config.yaml
n_kv_head: 8
head_dim: 32
vocab_size: 2364
activation: "swiglu"
norm_place: "pre"
positions: "learned"
qk_norm: false
init_std_down: 0.0
optimizer: "adamw"
grad_clip: 2.0
warmup_steps: 539
schedule: "wsd"
decay_fraction: 0.601
train_tokens: 214900000
MLP neurons of a small language model. Each row is named by its layer, matrix (gate and up: input weights) and neuron, and shows model dimensions 16-111. Each number is 500 + 40 x the weight over its row's rms, rounded and kept within 0 to 999. Numbers have three digits each. A neuron's up and down rows have the sign that makes its largest values positive.
A block is one neuron, or neurons of one layer that tend to fire together. After each block is what it responds to, as a language model described it from the Wikipedia text at the highest values.

L5.gate101:519502417523530467469467546465475512474375556525508497507496510493478473521561506473510535435515536519466516465519434445498455565511442489435478503527540495469501503515531531460514491500530457513459609486543485522561534492460480527560441496437528537446469466520499572474495507472472487521
L5.up101:508486403475444479517613510396519530516473440506509457531510533479569508485500488442491431494584437566501433469555519475454438479423495565513543467466575538443527503515502600546508498481537514567492562531518502535537512489532470510524505487533499464482496500473490519481541499536512558551
L5.gate154:469593452471465502460544521469501437496441529548414513486538528501484467463450458563482498441521541550554522500518527598409512519510518495486505525414533575468473475487532525560497530567540560554536522531557492430485490478486499579524467453582498544520506467512622456519519495562505445547
L5.up154:518480489464495521525482539496489573451501545518511416505481484410533494497576467529534510472495506511461512433508482512535556417544478494457476532492529451466584462506489534439551550506444434473492527581516416481531507500461447557491495507484528515509468478523469556503480505478562546524
L5.gate541:482514393486503441460524526568532495489486572523495504536522529495500569551494460532485462447557535529463492465500508474442496490495502496495480397472495558479505447512536566498530506565460527551579546452510512482482490493556472431527527496495485492467448468498495526510549479507451511508
L5.up541:536465459458494524556507515468513506533464530540480505511466498462498508552491564454501552580478463506534440455467467463521487447521454446474597515559499580449478542508464488467492490539482510508452490514481534563514530525483496584498451503545495552587469462499443523440453459500537512465
L5.gate612:461486448513451511513458593479476462466433508502509421499476552503485513494467544448494490441540526487516502483496445542441501509581534523508508426487489487502452491525482520466572510505595495585472543518532455528460522504498506497533427482477548499491436505496481518501507409460524456428
L5.up612:423540404444511527449501518480508522490505496550580483553481529466451549512471516515563519479494473544591471500550487432527460513543488508434448483439453579474516537535537473550514441491542502526484529509495491577562526531531503498492493449522491512583458452438485450479541504550561495514
Description: Clause-boundary commas

L8.gate5:454450443478475535503503479424472550449543513488527488525450535543532481540530527458486453452521555492502504515513435434499516471469488490522505478491469459465563460521554525522475515403452534538429626537519499519473561534582512506467499490400480458561500414516493455499541500453498462551
L8.up5:529471531487520525549418559510484509480476508527554426486512524484516494462468512494492496490555561440523445545499484457569527542531576557520506462505459531397542505502559479391483519532445551492503497534484519528443452482528508448501498514521527538527507504508475456473475471594455479518
L8.gate65:540458500509467459427480522523499486398482477512553452495465471541530514557550541513530485494496494520515519509481390489503522579509423574507468601464436414559544511463525546542514475438449514587518519524454490486494501520530592503508448533488540536446474455482518553512554495543492411444
L8.up65:573443474424488450524524492541480448514456482515542516436535489449483418491503467472452492595503600465516474539510480471507556529549488530529480541559531435514534516556544497498492445477488453524475480444489527488461531468506551503485508589572507509467480443496554540540508497486473455501
L8.gate128:496426413535531487453486569474492500487483505505545502465414443474535509457518426482483472482480435507493507518518467502496482522524510531513436513464464444461529554506522508511528525518534549547500498541549483538528490497524510453436426500408514505503483491447485435487482371566597524528
L8.up128:463515474566454539433505459482512496522517471505582544446496458466526546471508475514473573528491596494480580499505505513485509452499498500550509578422466467485552517512386484445532505536500466561482493520529501525494450555488480493513493498451511493580548539486579497510364462455524508497
L8.gate241:485444478483534456476503528498479524523510504570498514487445447494565488478496486445557617542592543390476480536455471518541463500506461472548460528506533426473514525428449472543487483524518595494530497460508501499459457503457511486487467490511530468568577495543475463523571485524438400480
L8.up241:488505518508505502562477576565478417541549497509460470501520530473497513539507418549444515544508422511574458460503511526508489543547474480470501502522537480519493557562470463556491496502512500500464483485540576486511513522440496485451524527490504486533526489543492508534385473494533506458
L8.gate268:476500458558482505451515452449470474584543488496553537486455502491549469493417484527465483480492434475433474549523492432479509525482572431487502547501514456484467486519566530510494493448552516448504581438443528506498486503499505434471539477506456521476495452532486452454573524501524486519
L8.up268:459534543492467517535569446501462457555490434460505524541504446528534482474514506510497502570538480482574562500548530424493507498469478545482527531461523503445505489591488551602583530520499525488520451482505495510504493450562459458458500532490437498487529491444442593501472493464505440428
L8.gate351:463509544437488479516559548488497511541499491492487478532514485581467426581487521475550520480505519406429460477525503482529579471472482499465542542455504462440473503512636558577455474476484539474488504490530503462492491499547520561488506496511530551468585545556383481468490533521578437489
L8.up351:505463523475492466498473522467526456505475472593494491507528531524465477457566476541484439504491433543498452529506466440509518552505562503475472643484497439475468512519436451520547549542472525520516468517498512503503553538434461529509496499514576575504549540489490547544563534581439494449
L8.gate375:482444440505470513465591567466471532526542524517488488584497515544491480558374497498551412522525488476478503547518468443595501497519522556492524505448470464441514483526485545518514429501564545503539480507462508527530486523544485438504442537482528543482606504483469496447537464527502467501
L8.up375:498426495476451458439544515462501513447532485515463539551489471507525536451521420496549583507486483533514440555485466493475482556527420565552518530494504433442459490517430491588523512469532579488541531556485500482493596490456446418471460515489549524512593498453479469470489442487468467464
L8.gate466:561470386466464526448520508473523480537530494495410562501477497454458511438535445567521484540511428458427517539522509506517555575497533508469480552572479490540571399499545514494494467505475525545482550593424492506511472547487530479518463471474559540499534520467465499476514480467531528493
L8.up466:534403440427535504532490509528541442479499468483560574526455470458516506546476493580530482463460491500492482441482551425472499514496532481449474542491464489585501544448450562429529529505561520566587554547431514491458550520447554587572482482478499584485534489480498458444554541443497521483
L8.gate482:494515492531474520469546487485466460531557529486544512478510522493469599555511491542485470391517456485505517530574450566450471475514579581582478512456478397521540479536490450536454477517482567579539535468480482569469513557512485506463533502489582533538557472470515424524520506504474459489
L8.up482:521536379476531508510534502552445564521509536454522534474418398448517504549539503553503515486465591454552529533524454475501500522511537526527478479528526432536498508515487447549487503469517487541499483532586512534564443487513419500503461550487532518462564518483508502557472484504467464470
L8.gate496:465464436509460446489434580582456501478515573499522476485479529527557535525497510524456558515483560484499528508485484441497546533477472483493479585527523398477578455443465424513481549512503520529499548456574570521536612515508418480542422561445574503535519507488474499508508518497544417449
L8.up496:450541505533475520531549505513512504417511502515582472496458455560506461499544385462468468571478387467464430479469516561434480518533519502502556553464540448509460571533471498443522500435482507510514508482478506520494488498559495493556492518510398573488481502488503501541504440517464497550
L8.gate539:465448444525555522519548583491493524428514507519474495461517497479510511500522463500478433498540492448490539508492508497570489458547487443559521451548415504550510474537459370554482574510514567540497519467500514472515453482548443502446471534535535507478494514539525516523464505469485532464
L8.up539:481438502569453472486537495448493398510486492492576450497455472494512508611453505536476576468496448513531481493532482479441499495428518533491506540516528512488456465566497481528484570519476524527466528512472525481451506498468509471461520505493441499465578471482482483470547568485546458500
L8.gate573:557495450542435491500508485451473525434421517479541553545432493521490540535536494453532409515506480483534534529457457512552595514570498514459516539455546523507487466539483507549487506470502588511533576530517553516547480464509497369499474502593524467554490481512581477477445463476558450501
L8.up573:439499490529477489554470577529515573470511508464451474421520564467505446497435458478479519505512525515498466483495558466476486516491547568438502574547445459477443474537465440439520537413508436532534527575470490513496416510485503497501413468538494489473533453504510435580462538573577587485
L8.gate624:602457445505507524529487462540479506575515550517542589525473444552537447495512534495554456532527493422451478543490470489510477507510479524524481580468567430430478476454430531511498465559550495555523503514494526522486537559499510447512501464482580579481534403548415517462519493509514497477
L8.up624:543482449512494538594555522477521484507557521492475488474521498575535435514483493483475490482469513508487495454482499474513519455452506497464519434610519525560443515515498483530514537548531534488561480553536536506571502485466464508490534506540565532499519518470515418462532570563434424521
L8.gate638:516527425496537438436451525458453516552523516499449576516447473517517484556430480526505520491566540536434551574475509483509492513555517529488487493532581493534577476521467470502445536533420451549582541577549485509503460508501479440464491504464631492483503535572512533546583479513488513494
L8.up638:545383452526520557482584490499510538455520487506527464526500497522514387488515501448506475520582482527454550574557420459510447418453498497532446503497526437566550491564468528523559506586440495495429535529484545538493515519484479478530493530452482495555431471518417480535473486442504546544
L8.gate657:545456530563560543440474572491515488526560481431543503570494489466558529513471480465532413531558579513527488522503441441485491524556486511489481520530457451476567494468477498542504511533494548466503509569538502494470452523453546473510461579485525445529498503519531409472496417512506526435
L8.up657:500446384503549390429498500504495395518576467515509550521565591522518537508520404467547525514480516527528486485557437430475457468564496538587534494514489494428511470510508493491511481431521502462441467542552472518490513502493469482478545515458594544478529490442482517487474534541527493549
L8.gate688:535451508505515568506490470438448454481507552488495507515524495566505492537484495500582496496483598483518492508483478447548500490575523489498499538471458462480546495472484470545493501502468514462472528506425513418509490531425537518430481571446517516566513496526444492391488482456551515490
L8.up688:451495460443504542468512489530524558460537523501537504472524507548477459486474509463514521522468458458527481548498446488482483476522464475529485503521466435574552481492511487479474418471499565511490503570456534451490499494456523467519557567455468529473479458557498433472512494478509516541
Description: Mid-word fragment continuation

L3.gate361:532488527517504507573554518541485482455398491495552455453527440460488495510470498526492477440483480583506545486521451478503480481460474511496465397524509376537484523504539481475552527522505451525455470520518482547490597518442532463537484562519480524523467428505446571498458474486570504562
L3.up361:488515550496502490506496492475453403389483502492503473486565443464529533530477502544554457523535456545471523488547458497517527551505563532540499427548455482497511516452557529495492522519469535445477493508494485530492544512481568500440492595504492550595517502523461580472482481553548539459
Description: Paragraph breaks and continuations

L3.gate232:488460542498516504447519497507526441454504520499517455467535488538503494517486566530525435446407496612556510526560469510513466515456472478462507517506462484515534485479548525442517488546400507521565461560416406450526523491519598497510503536528508492482442514560430531547531512571539499565
L3.up232:509502515495558552496538550482510500485485507555535449499557489491463526463465552488505465490357438564481515522574441489532456513448472405519468533575447479447544511487541549542518512542452463507559430531475456452552476528488524463542475515444496466478406487532449467505449495556530451530
Description: Clause-ending comma

L8.gate58:434505454440474539493489587488491491484470499516448475528491558512508557525478508433524414410513521477504468511478492515516523484478401499434487511533499488448513453547550597474537482536428515557476506537509507571530508502536435487500457525479557548564442433529446506432527471504529479575
L8.up58:451533532474487500499499458524564510520563387517538540488529581486522554453516498495447527513504507542489518477573520489561510424463475503498469506432475523395558497493503554414535507448494477536458465497555433524490545602533459542543581521509491556563473485449498528486483566506504539521
L8.gate69:528476541547383512399477602479508476492559495474536535497492522451450467519452509519487477489500449535463519488509493508537474525523461519498499519554555480560458497538547530505564482554450571579559500486519534539523494551533575552489513478491543531585579435479510485473521480458494511561
L8.up69:449506543489533503462563438493520472552526443510522504476524543491499541503505577487474502547469504504526444460483586432548565462554513456572491483454538496528544515528522462486483511486482434468507486504540568499559617531543550506476514473424506533520511541518520567448408497513580475500
L8.gate109:453475549489466457438512518422486486438537451490476553554443541463484505520496530486535501495478463513531425527513480513509500519521500531463477504486567501469531491470615535535544456449546482464502471485486507476487421503563495490495509506530543408492478544551489580539520550587558505549
L8.up109:538400499522485548450459486499505487509490548436466462512398439502464502507464440538496506479452466549492530435516458473497454438453545604539486445546519499470485428426464538460500510435489569495476495530480452501585496500472482551440517426443500457497471570473478476492508519511527497513
L8.gate167:488550482461443553455468496494459509462513489493532495506478482508483460534508549497432480438514520561474497451551495520535523534506539508479464495568525595523518525530528478441504420542452628516591519541546466505500471525490457465517530424458552550500488519515537482525573456523492554488
L8.up167:497559528523474524503535437467497476513512530517503449404540487549498553495462512507478528470444510531509521503572492567534486559489517540548489491456498501549508566552539604523509527521515531524544535515478426538488558470549505473468476481453491460511500438481492492510521454372456443459
L8.gate168:488464491486554490448443443464523483506421451484456514538522530568484538581477480467529537507513541429479505564503452574488511499530504530490497531534503482522441518494495550464452444528520481525590506480498565520456514560561492538454515520421555484574475476478515442468472526490568531524
L8.up168:503506538488441597441446505503513452437473458469479542511506478489521563547486499455429441527485515461527438547554467557519545490504444441448459481518533486491517512595591572532479492464471437530565439529467509554535459551548498569547515517496512421547457435457471488468466506540498497477
L8.gate186:466425451449484521482463554429523422423506456562473460546510420445437538536502464470503471463514514443497501485489520533495514577469507512471415491511519507481485471506544498562554497485503482543497493459577503544529514524536540608501488481499514497521482434499542524446482535502493492582
L8.up186:428454544462506481475426475471534531459515477575514479542557473507448471547479474456527511496543552501504474536520483480563482471445596488512431502453526539452544492505497519476518517545485503525482502442555529528572500532504515536518511510490498524495463482490601510471453556537478557455
L8.gate272:466587442538491568479464454456502510445515451525492518499530492472421542523470498507513522439526543512524488472490430505480533506524509450465453543445558448507554445528524558601473432543444617532486500429507456530472463479493508506506520465516535490463498495547482476496518473500457427472
L8.up272:523528502567463529492510507486519512476479437511465474510530554476573595422497488511488477450490513467487445542458522511494523414521550503500483505519509505506548501490517479573484550582510506537510473477511466493514500514517478558466474507497526467500517510535562444442515539603543436499
L8.gate347:460523469454507517432539491456474465512524489469504546494456519515562523502509484492431521505451518506488503480520448463450532606519389552457489512491519468468444518481546548565513436541458510547504557563504506467549443446586505450460458425553547514525450564427490551470539533501502455542
L8.up347:440516465457453571522437559456520536461482528540397433578454520522455440538506564438472480427508480610532429494475504542541496507489348530508446524482516489476572533461488459509529558557535499519539433532512461487513489516478449535499451484470517531523471500530451476471501472591444470525
L8.gate390:543468516527440493507434426436487505466494481559506506489447497517547527554549450542532420527428487482464541474542430506488518484488492531533505509520454441469527469464533524532565495646471576538547513453553469512538519533497572449489497506530546484501470559484437531470501512502498545514
L8.up390:455524547512552509548468511536533548467477468508485450512487478533441542541500549480505525486460517483516547483468498528470475489561544473537522491523529471521549576498501457490554498575499577522556467536559497562536501515538534438488528500544529493482465492577506454539497486483484509581
L8.gate417:526447540484422515432510476475502489413480461529483432583428522510492513506457479489542508476516542478469539490486424576505501468537431538477433484571492517494520439478569541541531487528446514556525480554542517543469427524572559565475483506469634513506469366473506453403526497573566500584
L8.up417:531500525425448541455447440458525463537510411468473511587486569505542513441457484483457553515513566496472515462525429556527500510540496493537496525516499525408572532514535582456514447428454518573483521526520462516492476516566533518531490507488549482474476458481519468490488554511569561466
L8.gate534:488519488419479545439467537446497476423527509540477507518488494569463550573466504450488480519496500488491467511492442587496553483492490481469426599514512510483558407562570539485521452524502529584545513465551457544503484576525507544498493514535507489524434470512460454408524534541469515537
L8.up534:507546513408506498419458479499547499471539431499551518526564508528525532543521501464477539547475503474541477468519456570514464457519520448491453572492489500473546483513537517435507488501492528520554483454572441537544522580528504567544588501531503507555443471532468449443481599558508545566
L8.gate575:442470496530494479486472478537534479414538464490528532508563491514484487486418531463528451496449509547478481529535483500531553556503516536530438512486505496515537424465504491470525504506536483565504553547460534547472575488577562553483475529523489525473494554514556508510474477544458476491
L8.up575:444503488530452507513397557417491538530517468464570460467460509496461557514521571562497483498570569485575458411490509444454556531517571500466508447568525545467549497547504414534531492541542523533502446490509501540582511555506551470506423448476414502466466493537530440486477501485483555519
L8.gate589:458487547502491509516537492452520416483507453474458522523529504507537470515484517499526464434532534522522434483532479563539502518580410456506511505507443497472455491454476536494540457500500511493452453558512493534501506522568432532376432580463589516511513520523436511501591479531512526533
L8.up589:469475512508510509512476510472517486507411469528486503479495555528536461534459511432486481472500546524445473498492497409546546454488452538450513588571491549503479485552592536554576541496508562494563497557505416527573437489496533521522543487438549504522546442524489514505522502560495502508
L8.gate668:412448492472458449462527550477496465415424527487553487510466524457532541506573477464506471454506479488527504456509460575517498570491468492440480484584472525469522483542532569498554487464480522554531574525458460541553473536570493527506440523512557522465439453466480518444531520523500504520
L8.up668:513523496453525494447447474563537563468473432504478532554440564509488475591532483497503577492521502524490552500451457529522528437533481466512524513570503511457502553479526456579492484547509540517494525560437507534538490528553502572458457523536476510514458507483544500514517518501538535411
L8.gate678:472497469485514472412469489479520436536548507564553531521533500526548539475448469477511489476500525419377582552499412496550522449471527494477420504473546550502489481446538527535412506549526501504485559474503559515435484492480489416472492542461530495535571481509499511548517454563494539532
L8.up678:488533496423536561492505522453520426462472450468477521478500467462524505588517469452470460523458515520502535536577492564485567572465521523561568495398523470447457507491541502526520519501478437508550523447457521561498573522509496543479463572493517519510532464467568485480548464520493549482
L8.gate682:476506490458531527514450483480541506444505502542524515510515466591499493531525483488405509484464500465539458496517530585552489501518519452490418479482556552490526461560516497524538473471509566549520530451486483566510518594498447557526522502513538529522415453490475436387422531515528580473
L8.up682:475485517389506524452499504501506535490500423499530543500498531502521512560507503491442513491485437517564522505595479530547469468503504433475417514507474489509566482562563469556558470403480536594493515469572466524503458553563466561558497496486479474540436474493477432478468595530471568530
Description: Paragraph-ending line breaks

L5.gate219:475505582423492401382456511446488472577478574491519553520486459518484526493523505503540464379507497431551494527534472499489572487559515442469577526533424483530476429491524494540530495457486520474518495510472508571489516518529589465512472522476533498490488483501549403523504501527484481536
L5.up219:425482503476496491498535501422487511444507512472522530571532546513512460456587407476592464431444475558484528466554539523497517514461457583504555548438440496452490509546570565423506429491514558558520604527436585535517455503504536505508507495511545496535468506452546468483441473446489559568
L5.gate490:531460500525488525511478489500486433495463606525547494474483506511522456532491498470522448476461501530550541547524491492462546527495515502474470451459512386411533433456515478470502438498580482574511501426526457498456449483481555524543482524406499445545487571495469492501552483461411472510
L5.up490:465482483529594510487485494486497443468553511522529472492485526478490537446516529519536505485571458486490507553463397516566515465541472551531451528503491511542546536469552535516398497509516555519460513502456515446503408508436552461510526514544496497531520542516497527479521486554506512484
L5.gate588:525480532486409525497547514516458508506444512529542543501538544566478484550491556480512485433473478562489491468459438516565513488485535576520553503560531540410529507514576575576500471524441539478527474507472573527548503503552519509463494443442451452514482543421484517538470456498450464509
L5.up588:514464481441484528386541476487533459507477489478588490541570502518449522503533441531535458375513501526486488551453509510502561509528481561502492482503482507441528474455562567574566461491476561472504519466463540474460489530538472439488528527509507516492521506463493504502464498501464440485
L5.gate655:509486504488485486586544515502484469437486511434504479553526506528495528457543468516517534461481491498499471521542468545533449553489501520472489496575489453503458465477513533509473482434595520542451448512486494497494498500440547519432423521519541549546492528474486470455405450458534431462
L5.up655:501464440469523471451452530476474519534561532544497528523529559439467490541474507530519466488490487479500524494524481528418514470456529482444447473461557458499625525482491475529421573520471595481546530479476498592474503544464492429477523499493489559500503449492590511541511452481462497469
Description: Mid-word subword fragments